config.toml
num_hidden_layers = 14
hidden_size = 224
num_attention_heads = 4
num_key_value_heads = 4
head_dim = 64
intermediate_size = 896
vocab_size = 1024
hidden_act = "gelu"
norm = "layernorm"
norm_place = "pre"
norm_eps = 1e-05
positions = "learned"
qk_norm = false
attn_scale = 0.125
bias = "all"
tie_word_embeddings = true
parallel_block = false
init = "normal"
init_std_qkv = 0.0273
init_std_o = 0.00516
init_std_up = 0.0273
init_std_down = 0.00516
optimizer = "muon_variant"
learning_rate = 0.00838
lr_mult_o = 3.0
beta1 = 0.9
lr_head = 0.00443
warmup_steps = 200
schedule = "wsd"
decay_fraction = 0.641
decay_shape = "linear"
final_lr_fraction = 0.1
batch_tokens = [32768, 65536, 131072]
max_seq_len = 512
doc_mask = true
train_tokens = 524400000
max_steps = 8063
dataset = "wikipedia_en"
MLP neurons of a small language model. Each row is named by its layer, matrix (down: output weights) and neuron, and shows model dimensions 64-191. Each number is 128 + 32 x the weight over its row's rms, rounded and kept within 0 to 255.
After each neuron's rows, "fires before" lists the tokens most often just after its 100 highest values on Wikipedia text that the model never trained on.

L6.down571 [106 121  94  80 116 142 112 115 147 141 139  75 173 119 128 141 141 149 148 117 149 140 178 123 176 143 139 104  58  98 178  86 104  74 107  71  76 196 118 145 100 100 115 138 192 165  91  77 130  98 152 111 149 100 108 191  95 101 178  90 124  86 138  90 133 162 116  65 108 157 175 142 165 156 160 149  25 131 150  85  98 134 187 161  88 135 116 136 173 143 149  93 115 137 116 103 112 104 145 129 152 102 135 138 147 156 117 184 150 145 169 139  86  96 147 119 172 124 135 216 130  72  77 104 123 162 106  82]
fires before: "G", "1", "4", " ", "3", "2"

L11.down265 [139  99 160 123 150 148 112 150 152 101 124 193 108 161  87  69 108 149  86 123 144 146 118 130 125 111 147  95 134 109 167 136 120 168 117 142 130 180   1 173 124 102 137 149 108 125 181 158 114 117 160 171  87 137 163 133 198 115 125 118 157 139 132 148  98 136 172 174 147 152 124 128 103 187 130 118 194 147 102  87 228 162 108 128  88 148 200 137  92  95  85 110 124  73 143 133 124 138 154 124 132 119 176 110 169 104 132 162 152 100 158 185  99  83  74 119 137  83 124  86 161 149 136 151 108 206  86 109]
fires before: "is ", "was ", "c", "w", "has "

L8.down100 [115  85 156 108  83  80 130 130 134 132 142 117 132 143 174  83 121 128 136 110 144 197 124 160 131 125 130 104 139 162 127  92 145 110 155  78 132  88 124 184  91 105 119 122 168 150 162 131 177 149 121 112 108 137 104 149  81 166 158 195 207 150  80 133  77 153  83 161 126 112 129 141 127 136 138 165 139 114 136 151 147 143 136 149 117 120 137 129 129   2 136 102 157 114 127 104 137 102 136 152 132 154  65 135 125 117 131  94 206 160 164 159 117 115 113 124 151 109 121 145 131 115 113 111 127 142 100 102]
fires before: "ing ", "em", "em ", "ed ", "ile "

L7.down327 [ 97 146 117 110  63 167  97 125  99 107 148 125 168  62 125 124 106  76  95 128 163  95 165 126 150 130 147 145 105  84 136 127 127 115 146 148 107 132 131 126  97 149 118 148 140 123 111  53 165 145  91 157 114  99 174 141 196  73 131  97 170  78 138 109 117 193 158 160 166 114 121 184 112 147 132 158  97 102 133 118 180 132 118 112 112 136 120 145 117 144 112 103 187 158  95  74 137 102 114 149 209  91 125 153 166  98 120 107 127 161 115 195 121 122 166 114 109  97  60 128 169 136 106 169  79 128 170  84]
fires before: "st", "tion ", "te", "a", "tion", "ted "

L3.down127 [108 101 100 128 169  44  93 152 140 126  69 119  99 192 136 133 181 160 147 155 136 123 143  98  92 108 111  93 134 123 113 119 117 120  93 143 172 122 120 142 123 144 120 108  84 164 147 133 138 168  82 161 108  79  56 111 144 139 157 164 163 114 123 136 121 115 176 103 172 101 162  82 121 130 154  65  94 142 118 134 195 152 157 141 150 138 109 140 127  98 162  29 117 117  84 158 101  75 143  88 143 130  65 127 143 151 126 161 146  80  86  70 181 217 166 118 103  98 124 157 134 104  95  89 101 148 114 127]
fires before: "St", "tis", "d", "st", "e ", "m"

L7.down121 [121 168 100  89 111  89 128  93 131 129  82 129 137 158 110 128  88 144 135 111 109 102 192 146  83  91  78 139  65 110 151 164  86 147 155 134  68  90 152  91 156 126 141 204 179  32 183 176 102 124 145 156 148 133 114 164 154 149 136  95 110 181 103 105  34  92 148 172 152 118 160 138 194  98 143 184 151 149  69 107 197 105 134 135 129 102 127 116  68 181 202  73 185 183  71 109 170 135 139 168 114 159 123 166 108 112 130 148 125 115 127 162 133 102 131 171 109 148 127 134  60 117 104 120 114  86 101 200]
fires before: "| ", "(", "|", "'"

L4.down523 [140 155  76  75 126 161  96 159 120 125 115  89 106  66 131 160 141 103 103  85 120  72 157 117 140  71 124  95  33 124 153 116 160 158 156 132 136 126 101  60 186 115  89 151 183 136 157 118 137 143 174 144 138 107 128  95 157 128 161 154 188  62 140 172 170 138 143 133 106 153 139 102 111 163 183 135  81 155  55 141 112 108 102 103 101  88  95 118 114 132 117 124  98 117  72 141 143 112  97 146 133 118 113  44 145 130 148 109 173 140 103 106 106 154 154 160 106  89 133 110 166 102 123 121 201 104 153  90]
fires before: "| ", "|", "m", "g", "k", "h"

L3.down745 [127 171 184 201 147 107 153 108 101  96 171 158  81 149 151 136 118 122 119 100 189 137 126 140 132  94  96 136 133 127 138 127 124 185  85 107 101 140  98 152 132 131  78 164 147 109 116 140 105 135  81 104 144 138 199 172 116  94 188 117  95 123  88  78  72 137 139 186 133 110 139 108 119 133 121 116 159 148 154 154 105  87 160 151 146 153  92 136 148 122  71  85 172 130  80  78 130 144 166  81 130 120  84 128  95  68 153 142 143 189 166 153 174 162 122  97 109  72 119 157 103 150  98 157  55 103 136  61]
fires before: "s ", ", ", ". ", "and "

L3.down86 [106 124 158 123 166  57 172 150 149 162 114 216  90  86 155 115 149 147 124 124 188 105 117  78  94 141 127 183 114 101 112  90  96 110  90 129 114 110 107  79 149 152 106 168 137 167  70 143 105 118 136  95 150 154 126 108 167 151 137  82 117  85 142 101 168 135 138 162 190 146  84 147  85 105 132 115  90 125 120 121 105 155 105 115 144 120 103 119  92 118 106  97 167 106 177 153 157 174 194 104  59 113 112 132 134 125 161 102 130 126 144 171  92 117 151  78  58 199  78  90 123 169 175 137 107 142 139 147]
fires before: "national ", "of", "om", "ac", "ow"

L3.down858 [140 132 134 137  86 115 147 126 154 135 123 164 163 154 145 147 129  62 140 138 139  74 158 121  80 169 155  79  75 116  86 125 109 151 117 157  99 150 141 172 127 166  77 116 119 157 150 121  76 163 119  74 177 171  81  90 151 124 149  98 150 111 149 104 150 120 121 158 116 104 185 152 117  46 167  93 121 103 178  97  99 109 149 106 143 173 165 174 170  53 171 187 125 128 114 196 147  91 100 114 124 144 130 176  91 150  79 130 114  64 111 154 173  87  93  88 132 112 123  52 125 147 154  70 106 103 128 112]
fires before: "ity ", "ation ", "ity", "t", "ant ", "t "

L7.down300 [111 172 107 143  88 133 150 113  74 101 106 139 118 188 115 121 140 138 125  88 169 110 159 200  92 144 176 142 108 136  97 152  82 162 111 141  96  84 102 159 166 168 125 130 166 141  79  86  66 108 168 133 129 118 172 176 177 142 101 106 142 153 138 137 115  93 124 143 109 126 230 178 129 142 116  81 178 135 108  80 130 103  88 161 119 168  85 133 111  52 174 152  85 156 149 131  93  86 145  97  72  70 114 179 152  89 111  63 169 113 147 149 172 109 204 128 104 125  97 113 116 139 177 139  77 109 107 101]
fires before: "| ", "ir", "en ", ".", "on", "|"

L4.down877 [140 110 120 161  99 143 133  95 138 115 111  82  79 148 109 155 170  68 141  84 128 150 186 178 128 110 127 168 137 124 104 105 223  95  86 148 124  81  93 144 101 140 101 195 168  67  67 119 179 113 129  98  88 170  91 110 137 147 171 101 132 121 127 206 109  91 151 100 186 111 136  82  77 106 199 102 136  66 124 131 116 146 131  99 110 119 111  96 129 128 176 120  45 158  98 123 128 155 124 141 108 129 154  82 123 189  88 146 158 122 148 134 108 147  74 188 118  92 124 157 142 138 155 142 125 112 116 147]
fires before: "| ", "|", "= ", "|---", "ation ", "|---|---"

L3.down188 [113 121 138 124 131  80  89 121 154 138 156 108 126 156 155  92 130 101 111 116 122  74 161 137 125 194 130 161  92  98 102 153 141  81  81 118 142 129  17 206 161  82 135 121 108 158 119 110 199  84 138 119 158 175 167 100  85 141 122 123 160 140 123 140 114  83 137  86  87 167 185 132 124 121 114 120 126 161 121  82 156 105  96 116 160 132 123 134 142  99 131 185 116 160  92  89  79 152  60 147 204 164 169 166 104 162  82 144 123 153 114 121 124  81 128 150 129 107 160 137 144 145 180 129 107  52 131 123]
fires before: "ity ", "ity", "le", "- ", "Au", "ary "

L7.down295 [109 102 209 151 153  82 103 129 183  98 191 113 172  70 111 127 103  60 169 113 191 111 120  62  89 127 159 108 147 143 148 161 148  88 183 119 151 124 147 166  98 156 116  85 131 149 102 138  89 111 157  80 148 155 123 142 114  58 180 159  99 150 122 155  76  85 113 151 140 161 198 105 108 146 150 101 108 129 151 112  98 183 127 173 150 180 141 142 119 168  87 180 158  92 110 133 172 112 124 177 159 165 125  81 104 138 118  83 103 111  69 113 108 152 122  90 112 128 104  89  92 142 114 129  81 171 106 122]
fires before: ", ", "s ", "; ", "al ", "\n"

L8.down855 [112  94 103 119  98 107  96 163  73 130  72 124  57  84 124 156  97 126 107 136 109 140 191 105 146 178  96 149 178 218 117 142 143 123 139 156 118 166 150 200 175 129  88  96 113 140  67 146 101 102 115 115 170  97 125 152  71 125 165 131 187 127 173 159 151  99 135 129 172 113 162 130 127 155 151 115 108 146 112 142 120  92 185 147 174 104 154  90  48 112 149 105 149 149 127 185 102  62 185 178 121 122 109 130 159 187 147 121  74 139 125 104 111 101  97  98 159 143 149  96 145 165  69  34 110 119 170  79]
fires before: "b", "ong ", "t"

L3.down371 [136  60 159 108 147 175 198 135 136 187 163 104  87 143  48  96 183  92 135 155 175 145 120 162 164 121 121 124 155 133 149 106 102  74 117 118 123 107 155 205  79  89 159  89 168  92  94 112 129 156 104  92  87 165  89 133  91 179 103 157 143 137 118 222 142  88 143  65 130 121 110  82 138  88  83 112 138 145 116 178 127 124 169  95 109 211  89  98 135 134 129 106 170 124 133 135 107 143 102  97  96 102 153 145  93 149 105 110 162 145 151 149 160 131 112 171 133 119 133 135 184 147 102 165 160 148  97 101]
fires before: "ed ", "ing ", "i", "en"

L11.down777 [149 105 165  91 159 165  45 157 119 132 194 126 119 136  84 119 149 110  93 133 158 122 139 150 143  86 154 127 110  93 142  92 127 148 162 158 205 158 104 167  96 170 148  95 152  99 142 152 170  51 109 128 116 112 136 153 155 128  63 164 103 143 119 182 131 101 134 192  80 111  93  96 120 148 149 118 162 151 125 181 166  68  81 101  91  74  98  79 137 134  95  90  90 118 115 112 101 109 155  99 115 184  71 113  97  88 138  90 119 104 122  81  91 189 127 196 118 139 150 117 164 104  99  91 142 156 208 115]
fires before: "op", "d", "tion", "ed ", "tion ", "or "

L3.down220 [167 160 157 145 176 121  86 123 117 119  73 144 141 176  95 103 115 163 130 134 143 128 103 111 106  55 171 160 120 201 187 137 131 129  86  53 127 156 161 125 180 143  60 142 145 168 118 113 105 142 114 122 122 130 113 193 126 118  99  96 135 151 146 131 188 125  49 123 151 102 175 133 122  69 187 152 166  79 190 106 108  91 119 159 226 115 122 159  88  96 111 182 131  97 107 181 151 138 151 135  74 140 104 156 147 197  82 126 112  88 128 135 119 137 117 142  56 133 101 142  74 144 108 122 116 146 178 194]
fires before: "k", "ks ", "k ", "ed ", "l", "th "

L3.down743 [ 49 106 122  93  99 153 151 148 173 150 143 137 160 201 113 136 117 129 127 165 146 110  96 105 190 129 134 115 152 137 132 130 162 159 152 131 106 144 167 140  82 166 157 182 105 143 127 104 183 125 109 121  58  96 131  90 166  96 138 125 119 138 143 121  70 100 104  62  99  97  84 119 165 169 107 127  71 177 122 145 216 124 120  62 109 123 169 108 140 113 185  46 141 134 120 164 127 150 142 126  82 107  81 116 113 160 170 118 145 169 138 126  90 161 129  81 148 115 156 117 169 104 100 117 124 130 162 130]
fires before: "ic", "ic ", "ished ", "tion", "ish", "tion "

L6.down376 [102 116  75  95 136 175 142  59 129  76 142 189 131 138 112 122 161  89 125  74 102 126 162  73 149 138  87 112 108  84 100 138 111 107 192 146 141 115 109 208 120 160 114 136 116 163 130 114 129 177 138 172  95 166  93 139 128 121 181 141 155  96 119 176 143 130  98 115 174 107 133 101 201 118 145  86 141  66 143  87 141 137 132 141  80 119  80 123 115 193 111 104 119 175  90 111  72  95 137 195 123 111 139 161 118 136 108 124 129  60  95 166  72 109 151 120 118 109 138 115 128 132 133 143 100 105 145 184]
fires before: "ation ", "k", "c", "al ", "k ", "| "

L3.down313 [ 93 117  96 114 136 116 124 158 151 129 102 141 140 142 121 135  88 188 159 139 180 102 119 164 115  89 110 112 112  39 165 129 137 109 120 124 140 145 168 137 127 124 131 144 143 115 115 116 122 130 154 126  56 126 127 159  57 131 144 164  82 148 102 131 144 144  99 116  87  82 183 101 119 130 152 191  91 124 143 195  94 124 190 120 145 130 163 114 143 117 141 100  87 172 116 181 145 194  65 100 171 107  70 127 156 134 203 118 155  97 137  92 147 123 104 115 115 182  91 154 205 161 173 128 141 116 130 135]
fires before: "tiv", ", ", ". ", ".", "sion", "c"

L7.down640 [ 80  79 115 160 156 157 127 136 151 120 135 133 105 154  91 114 154 119 107 103 156 116 142 108 156 170 197 102 109 110 115 106  92  95 143 118 129 118 200 146 159 164 145 181 123 146  94 111 123 127 173 109  98 140  83 149 128 145 103 144 177  85 102 141 205  76 176  97  86 117 120 122 127 140  82 132 110 119 122 165 112 156 159 182 121 145 184 116 153 148  87 100 105  82 134 111 122 157 175 113 136  96 163 166 131  97 143  78 209 160 143 149  59 144 158 120 162 141  37 114 178 166 106  84 116 113 134 113]
fires before: " ", "0 ", "1 ", "2", "— "